config.toml
qk_norm = true
batch_tokens = 131072
seq_len = 1024
MLP neurons of a small language model. Each row is named by its layer, matrix (gate and up: input weights) and neuron, and shows model dimensions 96-191. Each number is 128 + 24 x the weight over its row's rms, rounded and kept within 0 to 255. Numbers have three digits each. A neuron's up and down rows have the sign that makes its largest values positive.
After each neuron's rows, "fires on" lists the tokens most often at its 100 highest values on Wikipedia text that the model never trained on. A number after a token or word is its count.

L6.gate465:075098114136109120144097103116116148138070093097082146096087112135163109127099078134142127126112145152144104163127139114162103096160071134157096125155136187102136127130118132148123088136098091099123122169144122137130145158098144168158112126140163143127111134134136113117145080120147086112
L6.up465:161099123118116136130081158151133129146114207165137141119162156171081131111096131094117148135129159138103123121189098138105130152138139120095157089183118096120112135062153159124141145126177123095128139138135114152157082139141145083127086128159124143129112120140127154101128123119121076153
fires on: " of" 31, " the" 16, "." 7, " former" 5

L8.gate22:120096114098092118078098135144153109143123120122121108158140078144115122129132118112149111092136089116134159177077145143172107097139135089125136096139125097119133140129101135097116134104128125144100137124096130132175103104146145154099166098103152137148108116131146104111157194143155140115
L8.up22:127117132094086075074148185129097156154129111149157126122109159105138157130105110154137107130119142111173183154105137113147119123163160150098126123083139130148113136139119128124144125139089098127114180115113148134141103084139146127123148054132134149148091088093149124129129137179128110133
fires on: "," 23, "." 19, "a" 5, " (" 4, "s" 4

L9.gate213:130120157151128129132151188166137113120132134113109138122113136123130177128136112133113133133132137148107076123095101144106136193098141097168126142106098091093104148164142126110117113103124144108101159093137131141102145122113105160137120106154140150091130145121097128119155150153143133096
L9.up213:136087129160183149136108146119081124133104172130139161141124124164129141172163113152112135126113120147129104213115100119081112147098109094131124147126094105103093102138128109095091130116140109106169145100122157104132101165076148114140140108132144166121130113117151121139138117121188108083
fires on: "s" 66, "es" 9

L8.gate439:117108091114092126129133124115115137112123097147140138142111159117115114119121119143080138140112166116086102115150128109094107169132110122125103097175091138133116110149149098113151125137136098134109132135139125093144108107127114096104147164110127160196156153113170126109188112115145068114
L8.up439:100130118180137127134174130132088112131139172175119134122082104128112178157122120100128134157141155152121174127146120164110118118171141118132153135105115151148105094126097175105134111149152135122121089141118123142150169137152112083164098169134130120111149096133096136126124132157128127144
fires on: "9" 37, "0" 14, "IN" 4

L6.gate211:101091093161138122125137096141136120121110144111103125147165097106115141103072143119151106142088121144116130137156091105141128137114131082137126096121098101119137132149094128148179132118099098119128161126070128122111130095151117157113145130152135141170091137131165167110093143097159116160
L6.up211:117147104152137134138146146124114156137119116125138148075129145124119102162112137131141108123123105137127118143150135141139155114109128144078096151158133123155126095134136132165130196115125110100114133139121130127091179102173125134096146169132125134105113138155209114128154072133160137135
fires on: " the" 36, " |" 26, "s" 11, " " 9, ")" 4

L3.gate180:154111089103145135165157146118155148158140137090104135139113134127130157155132124141147117079142152118129127095136148112154140093153108129111147157133120119126111075141140096112126158104151120137116117089136121123156094133112119156145129109146142154108149114135136146149094111118166098117
L3.up180:154127134161113109140135148105093173122148122131120113126123143111122158098148103154133138115131081154164168138127138153156129172161132153114072140152157142105112165147144126109132113109109150117142135100134135053089140164119143147126102131162146072136132108095137213141134172118158134144
fires on: "," 20, "o" 17, "a" 8, "ke" 6, " on" 5, "m" 4

L8.gate320:137118131150111141072139117135186116067147145115137141147131152087126156133154109111128130137139090106144180132118145140108126113122142146101120154113144107095138165125131127141144142088133124156142141138108141124087090127155135167111112132138127119112118155167117130122119156125096150079
L8.up320:109120140128122150096124131118134122154120131128135142139143152106108105108196130097128112115146115158114153125144147137107167118110130136138110151084108115113119123114125096103128145132125096151114143130184136110132141115098123151112126131086155151111181124131164116111118187165140133105
fires on: "," 36, " and" 27, "ly" 9, "-" 9, " or" 4

L6.gate21:125108149112149140108079103161124109120117141092132148098133128126098166114140101135131148100073123104141137118109141114145110126141104117136117093150144140108182163083127122128147135130167156128127068150098153148151109150132115178139091145155165133108103197126142119094125146125179144088
L6.up21:143122114119159162126113143096134152152117127148096164110154114155137152169098105158134132127116102142136122104145165127120124170125131122151138141163132091105129178158127091136113103156136146059109140118097138122138091094157120140121121112149159132120171128125139164105115118114117142130
fires on: " the" 57, " |" 8, " United" 6, "or" 4, "The" 4

L11.gate214:153159138129115124116105142132142128110126153113147138131079133141135142147141175137143116105077096131143148154092104095104155137089127077128113114116120117089102134074134113113203134136161151142130181143096091108133105125113122143118118117152155113149097079136182185129137119142168123135
L11.up214:101069163119133139126148121157161124086117132145117125113101106143154149141155113111104127134126115158126158128135140148138116115075101132153079135161157159149147107134124151142150097150098113133117121121121121123147132151093117133177147088138102131135115111105125136109135110143151110125
fires on: " " 35, "." 12, " of" 9, " sub" 6, " to" 4

L8.gate233:078060142129128087108131125107167077110124167085099120150186148104139148134131145157136111130120173109129083104132162114090100080136131099168120123103107139088138126154157127132151108122111100142136096117134134090164143107128145101175130135120158124106129151099090106146106113147117109161
L8.up233:151109124150138107062129137136137104127150112109114103118167121126123089082178137116143126157136157111200099121107110162185141101123125108104134132114155127086151124098137134137127161096104095134125119124126180129114088153121139131140143144152160093087086116122108178102123098117124115146
fires on: " of" 32, " a" 16, " from" 11, "or" 8, " named" 6, " known" 5

L8.gate335:112135135129132104094096150155154139131132118117091122170147172083111136118126164117128114107053091129132155163114149094118132149085163102116102141153080128142141092090116126090167113117114088096112131136113113121135144149128102144103115105144156109104092109130098098131099143105139148159
L8.up335:112133115132146129117111142137137167122106148118128161159107166078124117137115099164109128101111143107150157105125115121133118104135161155145127129145169117100134088122142159082119088144119135154163136116136122126120120084180132126093127038122152166076153164158137101126139161189111154174
fires on: "," 22, ")," 14, "\"" 10, ")" 10, "'" 9

L10.gate62:110144119178132143095129101161103173149095099112106135109109136093122131111118127151089156112147141122121164152102156138141116136121160099070124132129147139179095126132130109180142112191102118097155144087110106146159115122148095148127167121139119131123145139079130113156136139106092143131
L10.up62:146120158110123145198128162139125118126125114108142136108138101130139126170150148110123153127112103102166119140128140143147131159162136090120119128156114151119122129113132182126154122065144131120098156106146111125142115104156128116136118172131090154112113172110126115127072142143142092103
fires on: "1" 35, "9" 13, "b" 5, "8" 5

L6.gate293:098092110144141146109079111136102150107122152114137156132120081159170121136103072104093087117127129134177137129129095164148166083134118152147148134075122155125147180098122085139132116162113062120117152128097099140130137140141127105164164116140159081139152134088119115106111143145142133128
L6.up293:144085158141153164136120119130171111135149168156147152106137152110117096126077137086113133112145120132131161112122166161123167111129129134126141128086146096148131132073108118110103132124145112124136175108140125169144138116131099132142134083153127133105184109114097056133155109152119134085
fires on: " of" 60, " other" 15, " those" 7, " the" 6

L6.gate157:157135133107125099154117149107155098124114131123124103146128160050124135158084163165120120112112101128116131147127119126153161117124084095114142098116075140136147138150117132141140152157119123113103130142115165143139111073167106152144130100133119102165078109100120117108153126118146174133
L6.up157:118159134138155096134132176118177122149148145127147166122126100106106117154149146105120136147155118113099124110143099107128165185118097104101103134132137148116118124104145140157149072110168110124134116142144133063102116117164104124169146096125134112168106095124095091146156129126123118124
fires on: "s" 23, " B" 10, "e" 8, "k" 5, " term" 5, "et" 4

L11.gate118:104127108218142112111125130114139119140170120151155118146126127080075161074128095126144126168101158136154165109118142112124132103124154124117112162133136070123157137117119109152123099110117106120141111121095145110107105130154125149128113115147117141164128142130128122147152138126105098098
L11.up118:131106115113107099178103147135143163132128149147113104103113114153143083124107097172114114119111095098131135121169156101152110122160156098154145108126107110101126072189144172071110136127134150123126172144116158127106129122120136124080151119105144105128174103103108119127107149138130128147
fires on: "," 76

L11.gate260:144106132155134108104103163154112189108155113164116134143111130117126136121155163105075101111105135132119134099108087118135142132105107114128150138122097115139142148073105126121098134105109131096139150123128143096097131114100119159151100100109114141135148144155101085143154138140155140100
L11.up260:118131135156120139137138133136108166117135102155149157138128131137164142120127132114122128129163143107165103138116108122081134182084082123150108129123096101127103097099133183135122149104118126107092128099111121089103166128125126121167142110125145151122106133107117097132188132164172136097
fires on: "s" 52, " who" 16, " they" 7

L8.gate276:117077134154120100138119139179146165159127113121086155121120091147119107093126119131114145116148117119098084093094126129125123139126124171156124119122126122135130147139111114094140127160140102092097137116082149136161160141123149105101105153156127117167130162121128128059116159166140137113
L8.up276:142146122155165160116133098150104148128137147154138130082143148124137116136083130086096088162139142150103172132112145116090144133137090126151106161106144122165149136116117157119148141096166138135151137138127165127097157153129121151117096143143111118167142117152134120140155116168146140121
fires on: "-" 31, "3" 10, "4" 9, "6" 8, "8" 7, "0" 6

L2.gate322:115116115142124064141121106096121126138135118077133144163114110117126124118143102102150170116128112186112068140079075144119142120115115121158122123114132105144154103074086134151184098118133120096099131143110149139114123157109123116104171148155133122167116109107115097144125130139164121106
L2.up322:067116138163150145075173118168105113079119104144125152143141099190120109133119178146099117135136118132146146138145125142149088136132145118142129111122142130097104124082140139107153143073120125146111138139121128156144129094132121126147158158157136128144156119094143147127190139115137081121
fires on: " of" 47, "s" 28, "st" 7, "if" 4

L3.gate352:120115120155132133138128143160130114123148106068112133147167135121147129144098074077108138109128111142153166108123132169178112140134144145105084092148172149131152127096131090091158112096104127086123138137100142100070165099116125151106106149165134154112129155146141153132141116141159094091
L3.up352:132092085111145111133153092138092125136107135119135159148127131152121164112177109096114168097177142142151125117142190155090157099104089125133111131148094148144140110100167124146136138122089177161125164138131114161131107106087137130159134088152128113108115114095099173090145106138144108114
fires on: " to" 17, "ities" 14, "us" 6, "ly" 6, "tion" 5, "y" 5

L4.gate260:136152126154151154134146165179138129089122157108142146140154113111114150076174149084121144153139129159139132127076108171134122118109131113125153159119129147092086106124097114139133140104100114132103148126095119137104107092156160147113147115136146144109157127085110129147104142137120091118
L4.up260:152152105104116179141102172143162119109138134135173202111152090145099150127135133114141126135129138123166167150126113123119102123088153125113133153130153118102114116144117099125112172061082128105107133157120123176091113122134154150125158137144143114098147148088137109109105109162124145136
fires on: " to" 54, " of" 22, " in" 7, " for" 6, " had" 4

L4.gate201:132139132159146127142139174126120106105146144135129135152153108135145130130166158098112138155114096130174120112085144130135157143119134116109125157086157119110121143117129127112168097131187132116118131108089172107075137057182172167110128153139138104156139160116160140108140097154111102157
L4.up201:150144137139106100116120157159122130134137121091108150115100128096138154141162149101111151110105124151170132120114174151094154089085138141165109095125115118112130124133129115119120127073098161154125132160134138135148122115086125118082120131129122132138121106113109149137161106102168145115
fires on: " on" 36, " of" 31, " about" 13, " between" 7, " to" 4

L3.gate105:119151141118216093122164162118119125135132125122125100144132131081120137130107145139143124113150125142180061148092117105127146167130124102119141070136154166086145109124125116133119103118132139081091124153131159125118144105136136116075120131146149192139141123127142123131134113165079137118
L3.up105:091153159129141150174098112094121157111182126148081104130133148137173160125159110131141091110108075157130140098131181142133142146141107133123176143143104152123160127133119124095124092110066137127092116147144138078104136115112153098133156120088093098113129125133129150128123108147104090097
fires on: "0" 44, " part" 6, "ry" 5

L11.gate454:165145132101107138133136092094158136123134156118123107159112101122120133107147105136159156120105101098101130141111100133111118126116094145084113158093112161103133124131111120089155106137125175139150096131111114140085102142127177158115147123115104149181107116098127145151107125140144116087
L11.up454:139130103153084121122137139152121115092153127123162126091097119115129107114129098095117144135100107131096156170095131126131164139117117136132157106101144083124127131187114162121134154114129125145097112119136125131118148104103134123112137138154123149087148119138140154144156128129095140132
fires on: ":" 48, " was" 8, " of" 7, " is" 6, " not" 4

L9.gate385:115143125112135111101118094163170121134133133139079113153132095164130131097119099135177110114108154112108113152153098161128153120147121074180132102146089103091130147139154072124150119134148119112127169089067140116115073114099148164120150142142117171164089170105144099109139126134179113138
L9.up385:133132125132162147102147100106104153131124136163109130096125135139098138125059103141145145179147131098140115185098082111098124157143171094145143144081114143139161152192140138146118129086128128091092169092107108167084128122085099099121172138136091091126110130072114160143136128134139144131
fires on: "s" 43, " career" 8, "Career" 7

L11.gate56:087095122191152113083117135126138121133149110162142130182125121073083140109129097105140117138109167134145135127114132136118136095128166127126116158134141094109155147118095099140126120148120125139148109118091132087120080116126154129117118100133104149176130149081152095151170145125121127102
L11.up56:125129130131108102145116113146143123183131126117106127148116120156159069124150111135093101126131108075124125134136177116135124124128159128129114099140105120108123096166169127068111099147125119137128151110139140142143091148160123142080145103144148118126146108114143140123126148140145122104
fires on: "," 43, "0" 9, "3" 9, "1" 6, "2" 5

L9.gate80:142116144137084126081120112149121088133138138072145114171151136119117105142102152151162168108106136085106138154107101156155115086129148123138130131127116195116160145091135136105148085088110113139086110105148120136165132133147136134154162091122138108145140156095119163126121161082132112146
L9.up80:186131185109110117139107095168117134108167100126158129097101107117133116159087139176153141127142124101097162114117142133094128090156130137103113125141155152115152123120132155103126138101113110153101112128141178155194128134100117120136127136154134105153105153085132192118164132122149134128
fires on: "3" 25, "s" 14, "4" 6, "ch" 4, " At" 4

L4.gate17:147121147172142146114147141132118139091133182121140151136167102138124101084132155142146178091153121113149123154104060162118139121137096143142116087119157140103140107099105118147153138131137124161095142139105151113093158114115151158100125142151108111179144147114166124113156127123175106094
L4.up17:150136145181109164096088142133152147114149132091167163118138109171154095137136136075131134159151147104112152111162099149130164130101091144129131135143135141129105126116125135167152108132169124094094123103126146147124127161094111133163148133151131101198141111169133121105173115143139130154
fires on: " of" 25, " to" 22, " is" 9, " than" 8, "d" 5, ":" 5

L8.gate81:093121149147133149123114166131143109073170149153108141147149139126144189131116162107192115120130130143158119118113139139150112129131148098118128126115137112171126074151127131125115146156084156085132097102097131105113112141097153142157130130085193148136127130149122168089112112125150141100
L8.up81:150085130099124139125126094070135122125136172110118158131150127150128134175173169079200105131127126119155137151177155118140122137110133101149122098142122111119127139125111121096138117131095139136141128091095137118155096110118151139143133127114136104102135100116145152112136121123112149145
fires on: "'" 18, " \"" 18, "9" 11, "0" 5, " a" 5, " has" 4

L6.gate20:143115119148166138159121107113125137146118094144119104104107132124155096108085074116124114110139147152137102124075115124130125110129145094101121089134136138124150124096123143147132148142114120114102138089119145125144126144158132155135146121132122145141113125109147142181099168136113146091
L6.up20:067087099134126137153149118132128078081163151164108127143137140101160124136105118097128100117130116179164089106111148115148147123170146128145156113094138116147177137079107112153070108131123103074126126161149118126128094123158107110116157164092126116147134159133131125144130145156096136098
fires on: "0" 59, "8" 26, "1" 8

L4.gate452:116101087112142116098151145086132154112123143117067111153123143127140142099150143202106148174102092127107155146102142131112162101158145127094127077072156144150134137125140142146118098152084117085154112130140163103133119128137158129132120124123150153135168118130148125135153130197134124169
L4.up452:096138147167138166158100112146118114110191096097144136175147178134116143131140110123119109163149152160157146173121149128149101141133143133087192156121139127149094129123112132107177104111107139142141100097106116124141124099135137151158144127145119104093129146087085144103142088134130116091
fires on: " of" 32, " under" 31, " re" 9, "s" 6, " part" 5

L8.gate229:155147164128118089158104080098178127108140147154133122148142127091154143165143167129115123107074152108145120164084102114150135137122144130148150124103110156121137149133144155180170145096119134143126102122115179107145115083161108167120139092138142138169109129133113107172102134076139125171
L8.up229:114130145109088122121116135139115160151153109145147144127157126122075072117116128189149112142147101098148128136143101144106107155145155155112126145148123165115140136123143148117166146120157126148133129094172127138093170140165192179101151091136144141134128123162100092120125160117131136125
fires on: "," 33, " B" 16, ")" 13, ")," 8, "ac" 5, "lan" 4

L8.gate170:148112137130094136116145173111138151100155129120113114106182137114135155122124105112107131140103102110137146153111134129189126166124141081105134112122147154124136142105152151154201129169130107091104124148135115091133117100124146140115113108112139116113151094161111128085137071129141119134
L8.up170:129113144128095142157115153152074134125133089139164174120106142133101088135115096111131143121118118148098114132125135072141149122114120103158106144122137095128118127143117157102124132152113122141075126122140129133117112059123209108105149125134140141140124118150128138063152121120126125085
fires on: "," 25, " name" 13, " called" 12, " series" 6

L8.gate216:098087143096158097063140100107116077108152119124146139144177139119106159160126154100167129136104122115143161143114143099084151124160127143136171104108115125104141126118070128143127144094159115128101098141129144132121146171138124111132083091132133082105169096109132128155171102112133157111
L8.up216:113084170172135131101070115105145109164121181128180133107123118153085167116123130098140117145127111112111119147149158121130128136126154150093152137125103168078134129077108143122178153160154095105143157114144129127125145154173091118123127067144113177126095137116130159107116136149109141103
fires on: " or" 21, "or" 13, "c" 6, " Inter" 5, "tor" 5

L2.gate377:125118083133106139103092117131100141160113097110054120138083120098120097089134089180121123113122134136147108143133133139111110129096097131141147111164148160126081110153091126107131136138123075116127146156116138159163126158128161131105183109151115151141142137080160108154119091145128125127
L2.up377:156120167121103202122111136132160112130141152132111122086142092102132120135162116147120114101096074146121107122120115155143150124108128182104139096110134099129156128089137127123120124137177137135114126121115067088144126126149117132154169144099117101094143147132171104140141115119132152146
fires on: "9" 87, "8" 5

L9.gate250:166097105107110118112114132146129106108163119157143111155116152098125165101108119196147160161138067099125143096131080138103127119152093128114106094137097119127153117105119195148140141104155160127091164118129139093134128087128139108155094148103120132100148147111114103171119179152151105135
L9.up250:106144164138180162124119141099131134120144130144130118103111100146149144123194094121091130125108078124157137091136115150108107129131115121130139148176130111119100130070123109135120136123117174089136133108106136097148141109104141144147167127139134103105125131127137098115134113140142091127
fires on: " co" 26, " Co" 17, "o" 8, " Ko" 6, " do" 5

L11.gate15:142115154135096096128104116143102109141118090127148176107118093123109148154110085125099124137106134161168120097098091144134181165153132143106138119081138141112122117122128132138167137140109116120083071120110139096107115126143106141126129132106164140139178144118168139150161132128152117124
L11.up15:102137147100126128125080120128122098167130116137113139150153128127112148152168096156106143126128110118153134116101103103100138138174147163163139117094126132097145151138155066147118095107118092138184125111094133156131129109124095133105112168132104140136126118143125128132139195131082133151
fires on: " de" 36, "e" 24, " b" 7, "ob" 6, "0" 4

L10.gate117:105144129103130100115150164135155158096120133125129103144115152118144167093156119115141103164141138125162131128107154111157125118133155129118068134099109134129112161148122085076137093135150096119107144149082144122109090109099167164098120133096129134168104149098136129132162092145164106124
L10.up117:151171185146120135138117096151113142099142105141088132158142160160135150121123112138125130146163110172121135210108119080126146115126133140105108142124134148113132131094135135123093142112101164081100123142141125153111192116108140114099111109142105097127128112097147172114139174117127167158
fires on: "0" 26, "2" 12, "s" 8, "3" 8, "6" 8

L11.gate478:103159139119121062134128100146170100122159159130151123151146127138112142095186118129130146185125131107122121149098107132144154098140156099117085129091108140150118140115118101145119089126188079100099101141131124116139161146096131150152091134121146108132131151138107167125160145159154117120
L11.up478:110124105142149127115125113091169107113112091141142137101150108125171101116149150146152156166148150158168160116093104151094117123146147169107132122085129201111142111129152148158111129153122134088091110116167105151132131101122130141130142148149175153122135109110108151194104133127134154158
fires on: " in" 68, " Con" 13, " In" 9

L10.gate68:122139092133162096160114077150159112153091130087120118169146123080136111102111114101135120127130140122116121139115137165091137126127131097120159084104096111154131121120171119105136106172113146168169120120072107137140134152162147115115137150105108124126129119154107142106178113095151102107
L10.up68:103168163091158135088099131109148144104133145090107149131151167180081098173091104182108144066146100104116146169130096113122116138150133100149128160084175129170113131151157151103120112125142083137146109123109125156147098148121132151115129105129105128095127176130124114097144186109086190133
fires on: "==" 26, " =" 25, "===" 24, " ===" 14, " ==" 9

L2.gate44:120142100114143099148132132131144131167140135080115146090099103127112074117104124190104142093139154143096104120142122168114091108139089133096145143131127139141106131111192157081085111122122151117131103141133157116122155141148114133124187122137148134134165112158161096104149087112138093128
L2.up44:124138113099115127124109100108123148102067084120155102149144103154132131122144147108135107133129122112125096106118147101090127156088111094137109100089132105144120182117121087095148155128124157117174115140130126157171109113094154139110126133133094083126096086098136105112112129171093142201
fires on: " one" 37, "al" 11, " an" 11, " career" 8, "One" 5, "ing" 5

L8.gate464:144111121162138079130146193154142097130149126108124100165177152064092128120128147140070130149118107120116137121093093120130132108112116105144101128075119138104114141154115122126143082103077122143136138099108155068091149136138109159161136170115126108120149158131117154149130155158124131118
L8.up464:185136127163132134158158124136172135128174131087169072126143196123125157114162136118085146135134126140143118112138122177110129127078095086111100139114098130130109126117182125101100130139120146143153110095134132109104124154111125141122130180104132087123175098143108147117115131124117090159
fires on: " in" 16, " from" 12, " of" 10, " at" 6, "ing" 6, " to" 5

L2.gate98:149146103135187158123137144150112115159159105074109126144128151136117117125126089124156112143138107121120136146118134107114184149124101127119114124111135116124105115106125105113129104147125142143135180146083090115145064151139199170149138132101149128103103098127163156131105152124115161102
L2.up98:109119097184112131140108053102154187100143079154100142138098112125180095081156117149112098115084112114135145144085091095146091133118128118161141134132107142160139143101140204129128087074115131120190088161146155156112108133088117157141154122138141096147125148140158136127117117094120117127
fires on: "ia" 16, "ni" 11, "my" 9, "i" 8, "ate" 7

L6.gate385:110125126094131111153123116141167126107090146140104155115130121126141101100069101136157145142145141121117142128140127098083121095102128100118102124142089094090113111124155127115135095152132125161095131117093153126137083145095146171105167120123152120164130187135137136093125170177140133110
L6.up385:125134129155156137071142096140141110124173128124142132155140154092094132140107136100144110119090137126151115156102105129116115173129140123084089124116141061109149117140146186131099130147146086159114120144138125138117117177126117151149115139103093122151123082151141103115146119117144162124
fires on: " and" 23, "\n" 20, "\"" 12, "," 10, "s" 9, "\"," 6

L3.gate274:131131168148119106141118144160143121193106129151110110144140139109133139103135154106117129136149192161133113118130155139143128111141122140093129104140132130094149098130126112160141145114169120123116171135118152083123110101127115112151093085139106135146124131125100130179134142097171143145
L3.up274:142072133122143114141143139157164118165159130101126171134087123121154103151141118117092124127082140155163119107158172118185167111123126148070143116151122154133122142087136112158136159105157109080130103125117077131142134083167105126138137120147116129137120150172139178115114116102118126103
fires on: "." 46, " Sc" 12

L8.gate420:135116172139165128094146150147144155107136137119142134145109159142074152078142121125100109123119130177134134134093132167151124137124109139155121088127113082121139094131105104124102141110093114087123118120088130118134115134133135127139131154137163103154119142155128137142179131105146137136
L8.up420:153111106137130139163147143195077120081123147174147145129121115132147169084157142110122106126148168116130124156146149161128143101147141122098121136107088135173098117106127152091131156152147139140104130118102114105131173136091149124129103160142162157115144102127108170118144158151166136090
fires on: "-" 49, "9" 20, "1" 6, "s" 6

L10.gate418:165158126127089139127159100178111123131111081139114108189138122117129117124082129112162158080120122099072084171124065167141126132139128124117134095138144161113105139110112109138129100099093105109105127159133129148110128116119153136126133153104153111115153143075102147097177118117105146123
L10.up418:115176137073093174116146097122137117125140165090118139096125154071153128089146113159147109117143104094136142137116125151141126111138097117132182147125116170163119121133140109136154135113112143147074132134138134133124118088116107141103131097114111114149149144111158157145075081126142108104
fires on: "s" 18, "3" 12, "5" 10, "4" 9, "." 8, "š" 7

L3.gate385:127107100116157135137097127106101131160149185070128123124106097087126113140128120117137123095135116142114097112126126174096142165124130110149133116136126082114098113103144166159145108130114172127156134143133139099150134160150182139112158118094084123133139112118123151119119140129132133128
L3.up385:147119138134131140177082105114119118106095140127165142151144171123130124167132119144136088118070135154119148148083105136117116105166147130100131096099128099123140112120169103120135158100157126113141106172161138097142121126108109093082165148159094124135149140122124170102101137157100174091
fires on: " ==" 22, "on" 17, "." 9, "==" 6, " Dec" 6

L2.gate497:095141102107111116105123154088121141118145084145124152145106123131137171116139148118155141107140123118112102157104165161172099119122134149094120093144146112134111138152106140166129104136101123125127112166145114168113114139136139153140132122147149118134138080084170152162123150104126125077
L2.up497:133150087175145117115160107131137160152150104112151163136117141080117151100119131145132158108135101147149137159127116138135140184147084118121085094148104140132138126163129156150122082158158133093155172068139124133121078131154144139146126144133102112157139144093121140126092152086130130135
fires on: "o" 13, "id" 10, "l" 9, "ke" 8, "m" 7, "f" 6

L10.gate29:121099093101150094117145134156149146155098143130132165112118150145109174102119163133111113120146136128149140150126138149137093118135132134143127121095102101203118147080106139157141154151129113148112164107159144127144087138147167130147139141135171159129131143144140109153138139092096144096
L10.up29:127139092108145089129081115112133133129101138136143122113127139096116109086139117151108118168126131129110113151119131136120129066119133129160132110145086122135124169111086122179113159077104112119115174143132112111114081137124113154142162157123181102126146147190132091166139123157116084164
fires on: " E" 31, "e" 15, " All" 13, " all" 8, " Al" 8, "li" 4

L10.gate509:149150091117107154110143084116133107100126149150124095166106149145117162104142090094161149112140112104140147148134123159159107155115155131114135088117145100138146140138132064126124139124123141141136146093112134150115134151123125140115097114135118103191147156148126108144097141090148133114
L10.up509:163129122092142131101121112127122095119112150107106168141141122133122152156170100079121149147127116121166159096106157167093122100142143152108115109097083108118096080116081105153124106087121137159093145104167119141154109130126153189132099125149146166133104119105130125100110158124118159100
fires on: "ly" 22, " and" 14, "," 14, " or" 12, " to" 5, " be" 4

L6.gate244:110119121096150100078097139143139113160139089107136145151125153151156138081150123126164139105162130130124103174121142139137117157132141095135130132167128120099093089134150139151123117089166115141145144150129091133154113132145113111127135105157142162101116175132101125153118165135185146113
L6.up244:139142126137106164123097153107096080125109076129146119128147111151101131136116117129114145141117168127124151134092142101126152135112138148132094141135135105148159100136116152097098150151117068056097135106151136077105109129141119106131128104090108196145102081140137097093132139131134126098
fires on: "s" 78, " La" 4

L8.gate316:092148155115133134085153126124115129109152115077126138177121084156130074096094115116111126114131124140162105149067101151088130129142079136113097153119114147129181134144113118081125109156121129071135151127140125148100135161111119118129151159141106120129098156101136155144152123133163111140
L8.up316:133137102105159211099155142140110108136155124140171143122125172138157099095108132080187138143116101123128187156136119134082101123149112147141177112126162114112128103136130157094086117124115136183104151084140125175116116117134130162126139138099127119097130110105140147160133115141094084131
fires on: " =" 53, " of" 9, "U" 4

L10.gate182:111102137129130116123136122120153104145183154122160123171158096127158151133157140119132157135127171091133116136112112103116110108121138075165098168111134146150109106111115111098116101125137137111132108107111119104118154113108150151160117117165111137121105149139136143125215153148176085129
L10.up182:168114102118114191129132063112145112099172134128152132078126124123139098150134128113142106110163091138120129082129143109096097161118130147183158123104146117176132095118143109128119141094118131135093117099130133083119124157122160121128111135125138138089128139100117134131139154116116106140
fires on: " a" 23, " in" 20, "1" 13, "th" 5, " into" 4

L4.gate441:088107150128127084118093093165149119092135120114125138109067152134112117132101090129101149110131121096123096166122130166165129106090141148086133115134126116156131128069124137164139121177094110112086089125106161145132133160132137131130128115127176115110109175163149113160106092115129123116
L4.up441:141135137102098125129103151153084072148110154162126132117131139116117131132143129103113099126099133146146126119128151140146113172145160180145119122103091125135121123114165100127147127139123142089060111089120153134140132145180122116169113149129128183159071125148135168148127113111165120108
fires on: " pro" 38, " Pro" 11, "pro" 9, "ob" 9, " pre" 8

L2.gate8:161133185138140088119112099123166169109126111081097111143134123142108106141133098139151136194129177110113134163106135139092122142116110121122104114138108156147105147162157119120119106157109146094135136119082161093157144152120181123125152171165108118130125157145108119153121076132160101090
L2.up8:132198124138136101080108108127159157145127162103146140147142109124129166111118136100151132138152091141131142128116107108119151116134137125126144138122124130169147113143176133150048147173130123085128124123107109133110124110124123148146136145104128083139143128136123111115143148134108176127
fires on: " to" 36, " up" 6, "ock" 5, "um" 5

L6.gate230:103102114145118091121133114132129148114077152155111103150119166115081114098104144161130070163110077166154126167111183124145114084109127104175127143132116155168121138116090104130144147170126152111148131155126137144160133139126121107134082144151164163099137124137158058147173123120147125151
L6.up230:145159116085105160126134142142124129093139168148103112110116135149070129101116136139109104156109131147094101111103118126145102126130111115151167091150084140127146102126125119121146130142133126113146152124154087126202128164195118129146132116128144125102148165131128101142122144131107148150
fires on: "-" 58, "9" 28, "co" 4

L6.gate2:080149121126117123126108091142144132152139135148132095145143136121139116092124087136131154140080119114121149124094104158110132171140061147093148095097122178112146115117145112097156134123132130087126097131123163145121175131082137131122097130117078129152121138131108122107139124142113103197
L6.up2:154124119079102105135087132148097140156120157075110156095131110151101153115106120125174122095134130173102112129116089129129155161153097128154116144129146168123073132135150107130199137140129126084127106080129122094089101131136129142133137119164148149114094151145147158119098133135127081127
fires on: "s" 38, "ed" 15, " and" 4, "." 4